{"num_hidden_layers": 18, "hidden_size": 256, "num_attention_heads": 8, "num_key_value_heads": 4, "head_dim": 64, "intermediate_size": 256, "vocab_size": 4096, "hidden_act": "swiglu", "norm": "rmsnorm", "norm_place": "pre", "norm_eps": 1e-05, "positions": "rope", "rope_theta": 10800.0, "rope_fraction": 1.0, "qk_norm": true, "attn_scale": 0.125, "bias": "none", "tie_word_embeddings": false, "parallel_block": false, "init": "normal", "init_std_qkv": 0.0327, "init_std_o": 0.00545, "init_std_up": 0.0327, "init_std_down": 0.00545, "optimizer": "adamw", "learning_rate": 0.00131, "beta1": 0.95, "beta2": 0.98, "weight_decay": 0.098, "lr_head": 0.00383, "warmup_steps": 562, "schedule": "wsd", "decay_fraction": 0.799, "decay_shape": "cos", "final_lr_fraction": 0.0, "batch_tokens": 16384, "max_seq_len": 512, "doc_mask": false, "train_tokens": 215800000, "max_steps": 13172, "dataset": "wikipedia_en"}
MLP neurons of a small language model. Each row is named by its layer, matrix (down: output weights) and neuron, and shows model dimensions 80-207. Each number is 128 + 24 x the weight over its row's rms, rounded and kept within 0 to 255. A neuron's up and down rows have the sign that makes its largest values positive.
After each neuron's rows, "fires before" lists the tokens most often just after its 100 highest values on Wikipedia text that the model never trained on.

L8.down121 [107 123 179 138 133 154 120 140 101 131 125 150 138 119 130 137 121 122 130 124 149 109 134 117 151 134 130 102 130 100 113 168 161 149 130 135 101 129 113 140 143 112 117 146 121 140 150 104 130 135 111 114 135  91 150 115 130 140 148  96  92 120 128  97 106 125  85 127  99 151 133  94 145  78 110 122 124 140 185 169 154 144 125 164 138 124 112 130  98 106 104 130 126 116 132  92 112 108 130 141 137 113 122 111 115 123 109 228 118 103 123 126 155 110 112 175 126 151 142 124 112 119 186 143 144 195 111 178]
fires before: "of ", "was ", "and ", "between ", "with ", "to "

L3.down227 [128 112 134 117 118 121 151  89 129 148 121 141 138 153 119 122 119 117 104 177 100 119 138 136 148 125  81 125 155 129 153 167 144 108  67 110 136 141 108 162 140 129 128 124 100 106 146 138 171 117 123 134 139 131 119  85 139 125 120 142 124 110 154 123 136 122 149 132 168 164 120  93 133  81  86 137 142 136  65 133 157 140 151 197  92 153 147 151 161 186  99 124 138 134  52 123 127  82 125  97 154 152 133 123 102 128 129 113 106  98 136 115 147 103 106 119  69 112 111 144 122 190  97 144 147 109 112 111]
fires before: "\n", "\n\n", "}"

L12.down149 [138 114  78 176 125 145 172  71 118 101 145 135 129 130  90 138 137  96  61 119 133 133  90 167 121 128 142 106 144 121 138 112 135 184 112  96 136 161 123 145 158 114 110 105 141 125 131 170 173 144 161 106 130 146 137 113 160 103 142  89 140 125 128 148  87 147 101 104 119 118  97 122 121  86 149 101 143 145 152  78 109 131 145  85 115  85 131 153  89 101 103 152 127 135 103 127 149 117 116 109 131 105 114 112  91 113 121 120 111 130 159 111 137 138 104 108 144  83 120 137 130 134 122 130 125  89 120 116]
fires before: "| ", ". ", ": "

L14.down80 [135 101 115 123 136 164 140 133 152 106 148 133 118 134 108 115 137 108 134 122 145 136 137 147 133 122 130  97  79 135 137 180 155 153 159 100 137 109 104 127 144 104 136 146 140 135 114 120 123 119 117 105 117 132 121 109 162 117 140 146 117 122 142 135 146 122 148 136 144 108 133 152 121 124 105 132 140 160 120 127 139 121 141 109 144  96 105 120 109 177 139 132 114 119 148 138 128 120 119 165 177 149 122 146 130 130  96   0 123 130 129 129  90 142 137 132 107 142 129 125 118 106  97 138 133 142 157 134]
fires before: "| ", "==", "The ", "- ", "== "

L3.down25 [ 96 123 152  94  91 134  80 119 107 149 116 146 101 120 161 108 130  97 120 117 165 151 171 133  80 157  73 151  97 156 124 121 137 134 119 132 105 130 110 138 131 143 141  85 112 120 144 132 143 153 102 131 143 100 170 131 105 157 124 142 130 121 120  97 142  92 163 148 104 142 113 108 136 190 137 147 143  79  94  72 101 122 112 137 157  58 135 154 140  69 143 106 110 156 120 106 116 125 156 136 100 106 158 166 132 126 105 135 138 109 113 113 128 150 121 130 118 152 134 104  89  97 128 122 123 109 142 152]
fires before: "| ", "medal ", "of ", "("

L9.down168 [113  98 113 113 141  88  99 148 134 121 133 173 123 134 127 137 135 125 115 119 121 133 108 121 146 147 139 152 152 140 126 106 137 127 146 132 133 118 136 176 128 117 114 167 142 139  84  94 144 146 150 125 127 168 110 149 155 143  96 161 134 112 123  90  84 157 130 102 134 124 145 108 139 124 125 108 118 121  28 149 143 138 133 155 127  75 101 122 117 144  96 132 159 124 162 169 122 146 127 131 109 122 143 124 134 108  99   0 111 126 124  85 165 135 127 124 122 136 115 134 141 102 140 119 119 165 133 108]
fires before: "| ", "(", "|"

L4.down7 [116 116 120 179 135 153  52 125 152 106 127 135 130 136 111  84 107 142 180 147 125 143 154 119  67  80 119 134 129 137 165 124 108 132  90 154 111 110 116 138 119 131 131 157 121 121 120 139 134  86 161 117 116 123 143 109  98 161 188 109 159 112 140 170 190 113 134 135 135 134  76 119 154 131  93 126  79 111 134 123 113 142 116 152 139 158 122 129 160 165 124 163 117 126  92  93 161 177 136 148 116 175 118 106 120 104 118 122 122 103 130 117 120 123  90 104 125 122 113 120 125 111 103 112 111 165  98 132]
fires before: "| ", "|", "por", "resp"

L10.down200 [119 107 148 113 126 143 110 125 141 175 131 138 137 117 117 124 141 128 129 124 145 125 141 126 112 120 128 125 136  87 144 130 106 148 130 126  96 110 134 112 119 148 140 120 102 146 159 115 110 140 126 117 129 196 149 101 119  96 157 128 129 161 131 122 111 110 133 155 128 133 128 110 129 139 132 151 109 126 152 117 125 148 148 139 134 133 139 116 131 193 150 125 139 141 123 185 125 126 133 112 145  75 114 120 132 125 169   0 105 176 162  94  90 138 145 124 125 144 125 118 129 143  96 156 124 116 135 108]
fires before: "| ", "13", "Y", "\"", "Er"

L14.down217 [144  88 108 137 122 133 161 150 149 122 117 148 142 115 151 122 144 137 113 140 112 118 114 116 109 111 101 162  97 145 145 164 120  96 120 121 129 149 143 128 142 121 127 112 116 138 162 142 132 136 113 127 135  83 155 145 116 124 106 179 171 115 120 103 158 143 130 123 153 142 125 146 127  55 121 126 114 111 196 155 129  98 121 124 111 104  81 129 120 127 136 161 137 139 144 143 149  85 130 119 135 117 109 160 160 148 123 255 140 116 103  96 134 124 134 149 139 105 110 155 145 105 145 131 200 125 124  64]
fires before: "of ", "and ", "in ", "with ", "to "

L10.down138 [116 159 125 103 140 115 119 130  89 126 122  89 103  95 123 151 114 130 122 150 100 154  84 145 142 106 117  92 157  82 105  66 116 132  85 153 126 137 142 100  88 124 145 128 149 133 140 157 133 125 134 113  98 125 143  93  81 123 145 126 147 109 133 155 154 168 182  96 134 102 136  95  94 111 135 137 119 137 160 136 123 143 168 137 112 160 134 126 134 135 152 117 109 143 146 109 137 139 157 139 118 129 122 132 130 185 120 173 148 132 148 115 122 127 139 171 137  96 143 103 101 133  99 167 126 124 133 157]
fires before: "| ", ". "

L12.down229 [156 124 131 175 128 134 158 132 130 128 125 132 117 146 122 140 131 126 115 150 149 174 112 168 124 116 135 113 113 125 102  93  89 128 104 128 109 136 136 153 103  97  73 129 151 146 131 114 114 136 161 136 149 110 121 110 146 145  98 133 125  91 148 168 121 105 146 128 115 158 134 159 138  34 113 145 133 150  85 127 125  98 141 143 128 154 124 115 158 162 157 101 127 101 148 120 167 149 154  83 124 149 115  91 125 103 131 153 144 124 113 111 147 107 121 107 117 159 141 131 168 146 123  89 128 104 138 161]
fires before: ". ", "\n\n", "the ", "The "

L10.down165 [106 144 100 149 179 121 147 118  99 155 131  94  67 117 144 144 140 129  78 138 123 146 138  96 141 117 120 126 117  93 104  75 167 130 109  99 174 132 136  98 144 174 130  91 159 128 118 136 140 144 141 121 130 147 128 102 133 155 102 121 123  86 136  95 174 157 134  67 124  63 134 118  99 123 115 120 108 122 100 168 104 150 184 144 154 167 112 131 114 136 107 124 112 139 194 115 124 140 148 149 126 113 128 153  90 147 131  91  97 124 125  79  98 154 129 118 133 133 117 129 165 142 156 121 108 131 146 155]
fires before: "| ", ". "

L10.down248 [112 130 114 137 144 164 132 123 189 107 155 153 131 125 142 134 123 141 116 129 115 138 149  85  66 159 142  90 126 113 102 127 118 144  66 133 135 135 129 134 150 129 117 146 126 100 148 137 159 167 101 163 134 105 107 159 127 176 169 108 107 141 131 158 131 132 103 111 133 113  95 145 134  84 126 132 105  70 110 187 138 126  94  91  95 168 137  99  88 112 112 131 120 116 162  92 136 164 101 109 124 166 110 116 144 111 132 173 127 132 121 131 142 109  98  98 188 128 120 154 127 129 140 115 106 133 118 144]
fires before: "===", "==", "=== ", "== ", "| ", "= "

L14.down248 [117 122 159 140 150 129 149 126 132 112 165 102 117 132  96 131 128 105 147 147  94 137 138 112 128 129 165 139 114 102 119 134 139 120  61 128 149 103 104 116 129 145  78  81  98  90 130 132 110 156 104  83 121 128 156 122 166  89 159 157 152 114 140 107 116 127 110 110 127 169 135 138  98 191 100 138  87 109  87 164  94  89 113 165 166 157 100 105 155 141 108 100 131 125  83 141 173 127 151 135 163 118 116 129 110 134 173  57 158 110 108 168 119 119 144 118  95 125 143 106 126 174 177 111 149 135 132 111]
fires before: "ich ", "á", " ", "a ", ", ", "sk"

L6.down152 [150 121 111 118 144 143 181 142 116 123 113 132 128 141  91 160  86 124 137 119 124  58 113 157 107 115 169 155 180 127 130 120 136 128 142  82  95 126 166 118 133 113 101 158  92 106 160 145 125 114 139  91 160 106 139 135 118 135 115 141 129 141 110 111 136 138 191 129 148 184  85 142 119 180 165 148 106 173 151 134 146 175 129 123 123 155 156 144 132 181 135 102 162 134 155 104 173  87 131 125 127  93 119 125 147 148 142  46  85 110 133 122 133 126 117 142 127 122 112 122 126 146 145 125 106 165 118  96]
fires before: ", ", ". ", "a ", ".", "-", "; "

L4.down51 [155 107  83 132 123 128 107 112 127 133 144 129 104 141 120 113 136 133 122 105 111 124 106 118 121  89 164 137 127 116 151 111 169  85  37 171 111 168 150 121 153 160 124 129 131 148 131 103 132 105 150 149 106 107 117 101  78 129 122 131 146 160 115 115 121 135 179 138  92 163  79 137 102 187 134 155  97 122  96 115 176 175 177 198 167 134 201 140 158 178 130  99 127 134  59 124 111  72 110 154 117 124 119 158 122 142 143 194 117  99 104 127  94 101 127 102 132 152 107  92 117 170 136  92 107 123 121 129]
fires before: "\n", "\n\n"

L5.down126 [108 127 145 101  80  75 125 160 177  94 150 140 153 158 152 130 136  98 166 149  96 109 132 159 116 114 101 138 113 112 114 138 174 106 115 148 150 128 143 171 110 126 122 123 188 127 157 162 112 102 119  90 105 119 130 111 116 138  96 162 123 178 114 140 150 137 148 115 101  83 102 133 140 178 141 126 120  98 212 141 124 141 153 106 144 131 120 149 153 103 142 118  84 128 124 118 151 137  91 144 139 113 120 143 145 147 129 156 146 139 149 142 142 152 143 115 131 133 138 127 113 113 174  95 185 118 102 131]
fires before: "| ", "á", "|", "met"

L14.down45 [120  70 123 184 122  93 110 145 124 122 151 137 155 185 162 136 124  85 146 123 124 107 135 115 138  88 159 115 104 133 145 123 115 108 163 133 119 113  91 161 116 136 111 133 158 119 143  51 132 145 127 138 109 147 152 101 154 151 208 151 139 124 129 133  79  99 117 157 106 118 125 127 138 157 160  96 171 113 109 138 115 138 134 132 104 120 148 133 117 111  98 117 134  91 133 102 109 106 193 109 134 111 157 113 150  92 100 107 110 170 135 136  73 147 129 148 155 114 135 122 161 153 121 157 128 121 158 131]
fires before: "| ", "e", "es", "ing ", "er"

L12.down19 [107 145 111 129 118 142 148 135 130  95  98 110 152 117 162 125  97 181 120 171 131 125 125 120 167 153 131 152 132 159 113 118 130 103  81 123 136 118 134 146 104  98 125  98 129 143 106 134 114 113 118 121 129 139 129 146 173 126 146 111 124 113 101  87 132 130  83 142 122  98 155 113 105 158 133 135  96 156 162 124 114 115 166 112 132 126 126 110 137 135 126 168  97 126 154 104 148 110 131 147  40 105 133 152 132 109 147 255 110 115 128 110 115  98 131  94 120 114 147 138 140 166 144 114 148 129 127 108]
fires before: "\n\n", "\n"

L14.down84 [117 130 126 125 150 114 115 112 154 125 148 142 137 109 109 124 120 113 139 137 135 143 133  85 136 123 133 128 132 136 136 101 115 151 156 152 124 142 118 128 106 158 148 133 130 142 126  92 118 123 119 142 147 119 123 118 116 108 131 152 130 134 123 133 123 130 131 135 156 129 147 106 149 174 133 108 138 132  77 106 119 128 146 143 120 142 148 118 130 191 116 117 128 128 103 149 125 153 136 128 139 124 126 118 152 130 128   0 107 148 155 100 111 127 125 139 132 105 129 104 144 117 140 127 129 145 125 112]
fires before: "| ", "- ", "The ", "==", "In ", "== "

L10.down41 [102 151 129 132 118 117 144 128 120  99 153 146 108 145 135 107 184 123 142 113 124 114 135 109 107 179  97 147 107 136 117  98 122 121 128 105 118 112 155 142 142 123 129 125 162  83 176 185  97  80 126 116 116 176 150 107 127 171 144 113  93 126 115 123 139 132 130 112 107 103 119 105 140 155 100 137  81 132 162 145 117 106 112 105 120 101 148 131 172 135 116 130 131 131 106 128 132 140 134 216 111 103 137 122 143 166 118 174 102  81 156 117 168 146 119 139  75 121 103 115 104 109 157 133 164 135 124 132]
fires before: "| ", ". "

L9.down118 [156 143 142 125 181 127 133 149 108 127 145 139  92 159  65 119  91 171 138 172 143  69 141 152 122 137 153 111 148 113 150 136 129 150 125 152  96 142 118 126  94  91 162 126 129 107 130 141 173 114 165 127 136 111 153 176  87 109 163 146 115 162 109 136 143 141 118 131 116 110 127 109 169  82 111 129 149 172 175 137 143 138 143 121 158  93 116 121  94 109 109 166 128 116 137 131 107 108 166 126 144 147 111 101 115  87 125 163 128 160 128 152 156 141 140 103 109  80 121 127 128 209 140 122 170 186 100 145]
fires before: "\n", "\n\n", "down", " "

L10.down242 [109 128 166 122 127 140 130 179 172 120 175 105 129  96 113 140 125 122 146 114 106 171  91 130  97 149 155  88 190 142 136  96 114 120 208 141 148 177 132 131 110 140 139 151  87 125 110 162 102 150 122 101 140 119 120 136 140 117 111 124 133 121 132 122 125 140 116 139 149 127 127 167 104 120 144  95 179 126 121  90 112  72 103 160 162 101 109 114 106 151 106 164  99 145 175 124 163 148 123 118 169 173 156 158  96 165 125  39 131 149 141 147 127 119 133 111 129 133 145 127 130 131  88 136 107 145 152 141]
fires before: ", ", ". ", "7", ".", ") "

L9.down81 [103 116 110 168 176 124 130 147 137  85 162 104 114 116 102 106 114 173 140 139 117 122 143 127  89 135 160 114  90 153 111 172 133 137 103  84 141 134 153 152 127 149 133 159  94 124 155 135 159 130 160 130 136 112 139 156 113 142 122 117 115 131 141 142 109 163 132 148  77 130 101 147 112 101 101 136 148 123  45 101 127 123 147  98  77 102 137 103 109 127 102 131 127 147 125 115 117 107 120 141 134 137  76 118 177  71 109 247 136 130 122 138 123 125  97 120  98 140 139 110 142 137 147 142 109 149 148 132]
fires before: "| ", "===", "==", "- "